{"n_head": 2, "d_mlp": 576, "vocab_size": 2048, "rope_base": 100000.0, "rope_fraction": 0.25, "init_std_down": 0.0, "lr": 0.00533, "beta1": 0.9, "warmup_steps": 200, "doc_mask": true}
MLP neurons of a small language model. Each row is named by its layer, matrix (up: input weights) and neuron, and shows model dimensions 16-143. Each number is 128 + 32 x the weight over its row's rms, rounded and kept within 0 to 255.
A block is one neuron, or neurons of one layer that tend to fire together. After each block is what it responds to, as a language model described it from the Wikipedia text at the highest values.

L6.up402 [143 120 120 173 163 249 122  41  79 178 155 100 172  98 138 157 138 116 131 120 143 165  87 159 139 105  49  97 102 162 125 162 119  74 115 130 154  83 120 114 163 107 126 136 128 125 129 122 110 165 119  86 121 168 110 137 104 123 111 147 169 116 147 141 187  29 133 129  94 165 100  88 159 120 130 126 120 132 162 152 126 109 100 111  80 100 143 134 141 119  82 142 130 109 115 122 126 132 120 113  89 137  85  83 173 124  80 157 140 113 186 173 133 154 142 140 136 123 173  80 139  69 142 117 102 145 155  92]
Description: Clause-boundary tokens after openers

L7.up14 [156 114 132  98 130 108 103 108 151 137 117 103 151 142 187 129 126  87 176 118 177 136  98 179  80 154  58 124 128 148 133 159 153 140 107 181 156  88 106  72 147 106  89 167 159  92  94 140 119 139  59 143 146 116 124 157  90  76 103 139 141 125 107 121 164 115 111 162 133 147  70  56 165 181 122  59 172  88  81 123 154 138 116 127 193  91 115 112 202  73 131 125 130 141 124  96  95 133 145 100 147 127 128 162 143 101 160  97 147 118  91 167 193 137 132 141 143 191 128 112 137 132 162 147 154  98 187 156]
L7.up112 [148 147 107  68 120 156  59 149 146 109 116 144 208 101 165 140  93  97 158  97 111 155 135 129 106 132  76 126 148 139  94 122 146 139 108 144 112 132 130 132 139 166  70 207 112 124 110 157 169 147 159 166 116 161 117 132 128  63 135 138 129 134 142  74  59 102  80 121 125 153 203 103 112 118  79 124 170 174 171 132 135 190 102  58 112 115 143 167 126 153 140 146 147 133  97 140  76 163 109  70  98 130 116 127 118  92 152  96 129 166 138  76  73  93 118 109 109 189 162 148 113 105 148 138 136  48 192 129]
L7.up138 [135  68 165 105 133 133 164 124  91 116 105 145 134 120 126 102 133 105 154 119 186 114 177 160  84 180 138 103 105 185 137 120 131 142 118 113 150 122  88 175 173 159 171 136 175 164 133  93 138 154 155 111 132 130 137 116  96 118  65 107 152 107 120 171 152 133  80  87 199 111 106 199 153 137 144  77  99  99  57  74 169 140 146 107 171 124 113 104 137 126  50 174 158 147  90 120 138 158 126  90 149  83 141 120 108  86 144 173 140 134 137 110  85 152  53  83 217 122 123 118 146 100  68 159 116 121 150 104]
L7.up326 [108 140 168 106 104 110  97 175  48 173 140 175 149  98 173 117 101 118 166 132  88 103 149 170 141 118 115 132 173 139 114  54 149 150  94 170 102 101  95 132 155  62 106 133 119 167 133 104 100 164 128 101 163  99  60 166 149  94 105 145  93 154 143  83 134  96  97 116 149  81 117 123  93 122 131 119 109 146  76 107  85 138 144 118 180  46 101 134 125 173 116 134 196 188 157 177  57 104 124  90 120  99 133  71 100 131 163 129 196 163  88  80 112 164 115 107 122 137 183 130 115 116 155 121 117 128 150 131]
L7.up399 [126 128 182 115 117  88 138 113 213 119 128 161 147 120 109 165 125 146 114 148 146  56  57 119 132 128  73 120 133 143 140 100 130 126 112 189  89 127 122 186 144 166 126 193 136 140  97 122 103 129 154 149 108 129 120 172  63 118 146 139  59 111 109 104  82 115  74 166 134 162 116 175 126 158  86  94 147 132 129 205 155 145 167 112 105 123 109 143 118 104  81 118  97 147 155 131  77 166 166 118 127 122 133 152 118  72 132 134 130 122 125 146  90 119  98  93 120 145 171 149 192 150 117 193 158  71 180 152]
L7.up465 [175 106 152 117  87 159 109 102 196 143 126 111 160  99 106 129  89  88 116 132 102 157 113 171  94 142  97 161 124 146 128  67 102 138 143 198  93 117 127 130 135 144 130 132 147 186  27  97 148 116 151 129 202 129 102 196 141  67 139 116 141 152 158  69 110  47  59 126 141 172 162 128  69 169  44  84  97  92 119 157 146 168 166 111 175 105 106 152 112 148 132  99 129 163 109 170 187 149 125  66 153 165  77 156 122  68 130 147 148 152 142 119 104 139 162  82  87 112 123 118 172  74 120  99 169 118 109  96]
L7.up528 [142 114 115 145 113  93 115 183 110 109 158 170 130  92 180 102 105 105 139 102  49  85 112  91  90 109 100 149 130 108  74 102 106 149 102 136 136 124  90 112 153 124 118 148 110 115  53 107 126 148 191 150 142 138  99 199  89 116  71 114 122 139 135  82 131 148 135 111 156 166 130 154 124 131 133  63 150  67  93 134 183 110 130 121 161 147 130 168 119  73 113  98 154 160 121 124 102 121 112 136 128 193 131 127 108 156 136 190 119 122 183 190 146 165 125 128 164 137 144 148 139 132 114 102 168  91  95 102]
L7.up567 [131  74 159 102 115  98 114 151 169 147 110 140 169  88 144 116 105 155 171 192 130 103 128 129 145 188 109  71 157 140 106 119 109 206 135  33 116  97  95 146 161 126 107 139  72 127 100 112 129 138 121 130 112 100 173 191 204  80 133 186 149 132 200  83  68 162 127 131 144 107 188 186 123 138 116 130 114 117 110 118  90 129 112 134 152  85 196 123 133 197  62 114 180 205 129  97  95 151 111  98 115 125 179 117 143 116 139 146 154 172 111 107 126  54 157 146 139  26 155 102  81 134  95 169 104 141 174 124]
Description: Line breaks in lists and tables

L7.up19 [176 177 127 112 135 133 110 105 106 141 145  96 171 163 138 163 208 180 137 152  39  72 178 139 149 170 121  94 146 132 121 162 112 116 112 161 149 107 118 166 146 122 159 136 107 107 148  88 144 115 159  89 146 139  94  72 177 165 129 157 107  55 149 126 109  83 138 117 113 100 125 164 130 171 170  81 105 123 109 104 143 122 135 142 165 171 116 140 171 147  90 117 148  35  88 115 118 154  88  92 108 145 137  87 144 162 129 199 148 158  93  88 142  78  95 125 127 193 118 192 127 158 146  70 115 110 142 138]
L7.up228 [103  43 138 146 108  79 102  97  95 151 128  64  85 144 146 150 138 152 165 170  85 135 133 111 146 150  71 139 111 103 153 139 138 111 146 106 140 172 112  87 195 176 154 127 180  90 121 134 139 153 122  94  92 159  94  93 123 122 176 142 122  87 174 116 161  69 161 117  96 158 166 145 109  82  89 130 176 141  92 111  95 119 160  65  75  84 123  99 185 146 171 107 140 138 198 146  58 167  62 122 156 156 129 154 120 167 102 129 129 144 161 172 174 135 187  91  93 132 115 106 110 154 139 159 165 128 183 118]
L7.up258 [ 98 101  62 163 117 148 139  47 139 129 131 153 136 145  87 122 172 118 161  96 131 108 118 152  89 120  98 115 114 116 121  71 159  74 144 151 118 126 129  84 176 120 134 135 196 162 167 120 165 107 164 104  99 128 113 124 151 120 205  75 121 119  82 130 111  95 132 144 141 169 139 181 130 118 139 185 161  92 157 107  91 161 151 110 122 139 116 132  93  96 128 116  79 104 133  81 171 131  66 189 158 153 155 115 129 127  89 133  76 160 135 107 139 166 182 165  70 163 117 124  74 148 171  73 144  58 127 154]
L7.up343 [140 150 170 160 155 145 100 106 138  88 172  82 102 138 126  97 158 159 180 137  77 108 101 108 126 107 168 100 128 109 128 134  76 135 142 108 140 102 110 148 144 135 170 132 124 118 138 130 126 131 111 172 154 104 111  92 151  96 156  85 173 104 137 146  27 145  80 137 110 146 148 114 111 129 136 130 151  93 119 123 119 133 145 132 204 125 129 103 152 164 124 103  99 140 133  84 104 146 154 122 111 100  51 178 126 123 166 140 140 167 145 174 150 122 116  94 135 172 144 131  83 158 150  98 121 127  99 127]
L7.up353 [110 150 149 127 144 151 112 107  81 100 141 131 167 117  97 162 184 128 205 149 102 101 138  94 126 126 105 116 184 104 159 159 130 129  79 121 186 104 158 149  84 108 125  84  99  96 118 133 105  77 153 147 121 113  97 136  98 109 101 106 173 115 139 159  73 146 153  71 166 132 142 139 219 130  83  75 115 152 118 103 157 145 179 162 164  65 123 120  91 176 134 125 154  83 119 185 157 113 104 181 147 171 154 100 110 183 104 106 110 113 148  97 187 112  79 120 124 148 115  86  77 112 139 119 104 153  82 117]
L7.up374 [102 107  85 199 136 122 103 128  73 124  84 107 114 137 143  87 145 173 141 162  90  23 113 125 109 149 104  82 123 108 135 158  87 179 163 119 128 123 115  86 135 100 188 171 163 159 199  82 168 148 160  78 109 101 179 137 147 116 146  82 136 105 175 143 152  76 164 122 116 131 156 134 113 124 118 153 122 158 104 111 101 157 159 108 147 146 149 133 174 155 129  74 128  82 138 123 121 124 131 168  79 121 157 108 100 103  63 152 147 116 107 106 170 101  98 137  56 152 108 115 158 201 161  87 143 139 160  93]
L7.up381 [ 78 133 138 140  86 147  68  84  75 116 101  86 106 136 188 151 161 143 136 203 124  96 146 198 125 154  98 153 109 108 157 119 128 100 157 133 130 131 127 116 159 141 186  92 141 138 142 153 156 163 144  85  65 172 157 116 184  73  99 134 129 102 132 153 145  74 138 118 128 121 146 169 170  94  68 163  62 141 179 117 137 144 190 149 105 106 106  82 190 104 142 178  76 107 144 167 110  70 118 157  99 151 190 114 120 102  86 114 146 134 128  92  95 142 129 131  57 151 129 162 159 150 149  84 110  77 162 125]
L7.up556 [136 151 113 190  96 131 137 143 105 141 121  87  76 150 101 142 136 128 168 125 138 100 159 167 123 194 174 119 158  98 148 167 132 136 153 103 141 151  95 120 155 141 141 109 113 169 178 171 118 147 107  66 122  97 122 114 148 111 122  99  91  97 130  58 125  98 206 124  46 146 143  94 153 101 110 170 130  51 107 135  60 144 203 118 164 131  72 144 121 141 138  97 153  81 119 193 121 122 119 112 183 108 128 137 148 102 136 140 128 128 104 128 141 118 177 122  75 130 146 127  93 139 131  77  97 108 219 144]
Description: Comma after introductory phrase

L7.up11 [ 75 132  92 103 150 112 129  90 118 151 139 116 142 109 141 205 138 100 127 177 120 121  83  86 100  80 140 129 120 151 163 134 113 177 106 111 170 101 128 170 171 121 105 150 112 113 116 142 123 173  90 177 101  81 117  51 144  77 157 156 163 140 115 207  15 140 160 170 137  81 143 150 133 135 172 110 115 165 144  99 157 121 157  44 120 110 141 134 164  89 157 165  95 125 189 135 135 134 161  86 114 104  93 127  77 156 111 117  96 155 129 131 164 167 112 156  93 133 139 186 119 137 153 182 101  66 116 184]
L7.up118 [ 79 132 146 128  87 169 101 118 116 101 138 105 180 131 174 138 167 131 167  77 154 127 115 127 119 166 139 115  68 161  55 139 125 168 178  65  71 127 161 124 153  75 104 123 100 151  92 143  81 146 147 174 160 129 134 147 174 139 106 136 103 179 118 113  69 143 135 121 173  56 145  90 176  99 164  94 193 146 170  93 168 123 116  66 129 120 114 141 129  80  99 124 152 116 122 123 130 147 163 121 139 123 141 154  46 172 100 158 119 106  93 106 103 165 126 130  88 104 187 180 115 139 124 116 186 130 142 185]
L7.up120 [ 89 181 171 140 148 154  74 178 116 131 131  99 104 153  91 155 110 126 127 118 195 119 148 147 100  97 114 102 164 108 151 146 133 146 133 151 148  98 129  99 100  38 158 168 166 178 143 121  92 189  75 147 154  86 131  89 122 146 114 110 161 145 159 120  70 132 149 155 131 129 158 171 145  67 140 132  89 145  82  87 110  97 143  53 127 120 144 167 112 154 148 164 122 111 123 113  35  80 112 116 148 149 113 178 151 143 122 150 145 149  75 138 101 137 163 149  78 175 189 127 106 116  91 107 153 142 150 194]
L7.up130 [110  84 134 156  25  80 143 137  93 161  64  87 194 109  81 125 129 158 177 107  91 161 171  80 136 143 123 122 101  86 146 112 128  98 128 187 129 122  96 204 115 141  89 104 115 140 126 155 147 122 177 152 167 163 123 123 208 135 135  78 142 148 175 130  91 107 134 139 142 142 132  88 101 112  87 186 114 157  90 146 132  75 135 139 139 113 185  76 134 137 126 148 120 148 162 107  97 103 121 151 195 121 162 157 104  78 120  95  97 149 102 114 114 139 104 121 103 149 181 102  78 173 122 166 120  88 179 156]
L7.up249 [103  73 184  78  73 186 151 157 120 115 146 180 170 123  85 122 110  82 138 124  77  85 159  95 137 123 101  76 103  70 122 133 154 169 122 104  67 123  90  94 136 117 147 146 118  96 123 129  99 120 125 148 100 131  91 138 165 147 115 148 112 118 176 142 154  95 100  76  58 157 123 159  97 166 129 125 151 140 147 164  84 139 139  84 152 150  94 144 172 129 153 215  76  77 112  65  98  66 147 151 148 106 176 136 125  68 119 135 131 175 116 105 105 127  75 156 146 132 175 118 125 181  54 126 109 160 116 128]
L7.up279 [104 128 123 109  67 130 118 178 128 166 129 118 176 136 115 100 130 153 203 101  14 105 151 138 100 126 107 116  88 117 126 111 141 113 145 151 114 156 117 137 146 106 149  96 116 149 106  91 124 163 108 129 147 155 135 237 149 100 108 135 196 158 100 137 110 182 113  78 103 152 139 135 167  94 131  71  81 146 183 103 133 212 158  99 144 125 118 133 117 120 102 176 114 147 124 114  82 113 103 201 159 156  96 131  76 105 119 169 126 160 101 112 173 173 115 105  71  83 177 178 127 127  97 112 114 132 131 111]
L7.up370 [105 153 134  77 113 112 119 187 130 144 111  95 139  96 113 126 179  99 181 141  85  83 124 135 117  90 172 100 151 120 116  92 128 130 174  76 124  92  72 170  95 137 122  80 109 120 145 159 161 206  97 187 141 160 108 137 147 101 173 125 156 167 186  99 137  98  51 132 148 108 158 158 179 130 145 131 136 112 146 131  97 165 183  92 155 176 150 190 185 114 105 116 187  89 103 111 163 101 127 113 152 103 155 125 145 132 101 171 100 127  47 123 138 170  86 156 132  89 155 108 111 134 133 130 123  89 160 171]
L7.up506 [117 114 163 111 120 148 118  91 110 112 141  74 183 104 129 127 126 164 147 132  61 157  93 142 130 135 117  77 165  88  97 117 124 181 129 172  79 163 132 153  97  67 166 142 103 144 139 178 118 171  65 156 114 139 152 121 120 109 155 122 102 162 144 135 144  83 161 131 125  51 131 174 168 165 165 133 165 110  86 101 136 147 204  92 160 135  92 108 159  69 201 142  98  94 137 184  76 161  91  55 111  81 156 104 110 158 168 190 149 106  88 112 172 109 108 153  58 119 167 105 137 140 110 103  93  50 185 111]
Description: Split adverb and degree endings

L3.up100 [118  99 131 152  68 154 142 160 126 114 127 123 133 111 128 126 113 146 127 183 134 164  86 129 115 139 130 172 147  89 175 110 126 119  93 108 125 120 125 142 127 142 142  84 114 209 113 113 150  81 135  84 133 125 147 160 169 105 130  70 157 128  84 162  94  62 145 150 102 116 106 181 129 150  60 127  89 153 112  66  96 105 187 135 144 145 170 190 127 167 132 161 108 139 160 108  71 140  80 182 105 136 131 160 111 151 175 154 130 162  67 111  99  90 116 121 125 127 138 171  75 146 149  83 114 143  75 128]
L3.up197 [112 181 142 165 128 109 115 154 105 105 141  98 133 130 113 118 102  38 126 100 140 150 165 121 151 171 112  83 139 163 165 153 129 128 116 115  98 152 175  91 149 114  98  98 106  76 100 127 142 234 105 140 165 141 118 125  79 146  68 178  99 166 127 166 196 157  81 169 115  96 143 110 152  96 116 110 127 119  96  92  85 115 124  81  98 102 144 167 116 116 144  99 118  97 155 121 106 174 135 123  90 105 184 118 163 171 111 182 114 142  89 118  39  98 171 102 110 175  95 157 129 117 114 114 106  94 181  63]
L3.up273 [101 185 130 153  70 181 135  80 177 215 129  68 162 142 196 141 111 151  97 118 121 158 114 154 159 123 158  94  12 114 142  76 143 175  96 124 136 150 147 150 149 151  70 121  90 161 138 128 158 107 110  84 166 126 138 132 122 153  90 132 111 127 142 135 123 111 135 158 153  99 125 160 146 154 113 165 112  95 151 120  73  91 124 165 170  86 130 125 143  87 113 108 137 129 165 123  92 110 157 123 137 138 119  90 170 143 194  92 136 163 122 145  94  79 155 148  68 111 163  97 101 165  98 143  98 167 123 156]
L3.up309 [ 96 145 131 196 166 186 169 145 109 173 118 139 111 137 137 182 152  90 141 119 138 145 117 101 164 173  42 133 136 122 105 127 143 103 131  56 144  84 150 142 176 143 162 123  96  99  55 100 155 169 172 130  79 107 156 147 139 162 134 131 121 123 130 143 161  43  89 105 108 152 149 133 148 102 159 130  85 138 126 152 136 135 136 112 152 127 137 129 216 101 114 162 101 104 184  75 181 139 135 122 151 186  70 116 148 111 105 159 165 128 147 164 104 108 145 133 105 150 146 139  87  97 106 135 146 138 196  87]
L3.up337 [147 131 132 178 177 182 135 155 149 146  64 150  76 137 115 130 114 104 159 182 120 120 149 135 123  91  77  74 102 153 135 135 150 106 118 105  63 146 149 187 173 108  76 126 139 156  98 133 124 136 158  71 122 106 116  88 179 116  63  80 155 150  76 126 151 108  48 149 116 147  93 142 179 110  63 159 101 127  96  98  95 170 176 145  62 108 114  92 146 158 171 148 140 125 134 134 139 182 121 164  93 143 153 121 110 149 104  99 154 170  96 124 171 119 116 115 132 165 106 121 123 143 162  79 127  86  99 151]
L3.up350 [183  99 177  79  91 173  88 110 168 177  98  82 156  57 124 126 136 143 122 113 152 108 121 169 110 115  74 166  69 138 107 126 124  99 127  93 154 180 157 138 130 127 128 121  74 147 135  99 161 102 140 133 123  84 112 121 117 122 136 187 189  82 214  91 139 145 199 106 100  66 131 140 121 176 137  75 190 117 110 162 145  53 127 161 129 172 112 116 158 103 152 116 112  63 115 193 147 111 133 102 117 122  92 130 143 136  89  92 133 112 117 134 112 114 119  93 163 163 123  82 155 132 146 167  70  69 103 138]
L3.up398 [147 141 138 150 152 160 111  96 124 105 133 144 109 133 192 117 150 118 151 132 103 110  95 159  97 187  73 103 171 146 106 169 168  85  95 181 130 141 148  97 165  79 130 185 108 131 133 107 114 137 101 112 109 140 190 118 117  34  92 146 120 101  97 132 110 103  80 154 150 120 146  89 142 132 112 175 131 134 183 203 183 115 161 155 140  72 144 156 163 112 143 165 124 176 180 136  81 148  61 167 141 147 147 122 113 231 166 143 100 119 105 133  88  90 127 133  88 104 155  89 145 110 102  91 109 130 153 153]
L3.up525 [ 92  82 152 123 172 181 141 129 120 164  73  81 178 143 128 135 124 119 140  84 189 140 136 103  95 186 107  90 100 155 112 160 111 121 112 114  68 113 112 121 110 135 143 141 105 147  73 163 107 156 176  56 122  98 125 162 121 139 125 102 109  86 202 183 151 137  95 165 135 177 100 148 117 113 127 145  93 135 147 175  83 153 125 166 100  80 122 108 194  57  97 159  95 181 135 135 125 138 101  94 137  73 181 187 122 148  90  99  90 106 116 161 133 136 133  81  88 156 211 104 152 100 113 160 128 151 156 139]
Description: Date-internal commas

L6.up55 [153 117  83 114  89 154  88 127 127 153 107 155 121  89 128 116  54 105 165  91 133 114 126 100 116 108 140 167 112 103 151  89  78 106 113 120 103 111 139 255 122 107 123 104 190 130 165 155 123 122 116  94  99 144  52  91 106 143 145 102 154 148 130 105 162 124 129 103 137 138  93 116 151 115 153  51 166 104 151 117  93 184 189 120 153 134 112 116 184 156 159 179 150 132 117 118 138 183 161 151 100  96 123  75 134 105 138  93 178 184  86 133 214 175 152  88 120 143 152  70 179 108  71 106 145 155  95 126]
Description: Line and heading ends

L6.up32 [ 79 140 140 148 130 135 132 144 130 132 115 137 145 156 105  88 133 127 118 166 168  98 122 153  78  68 149 156  92 108 134 128 148 118 110 180  80 131 166 164 147 163 182 156 168  58 131 133  89 214  88 152 109 153  73 149  94 148  61 164 165 153 147 127 115 157  97  79 132 142 148 169 151  85 150 100 131 126 188 103 157 144 141 116 142 161 140 128 123 101 169 170  93 165 107  80  62 191 189 114 101  83 155 163 126 144  89 116 120 191 107 120  99 126 105 117 120 108 139  76  90 116 156 149 115 150  81 183]
Description: Comparative more; mid-word pieces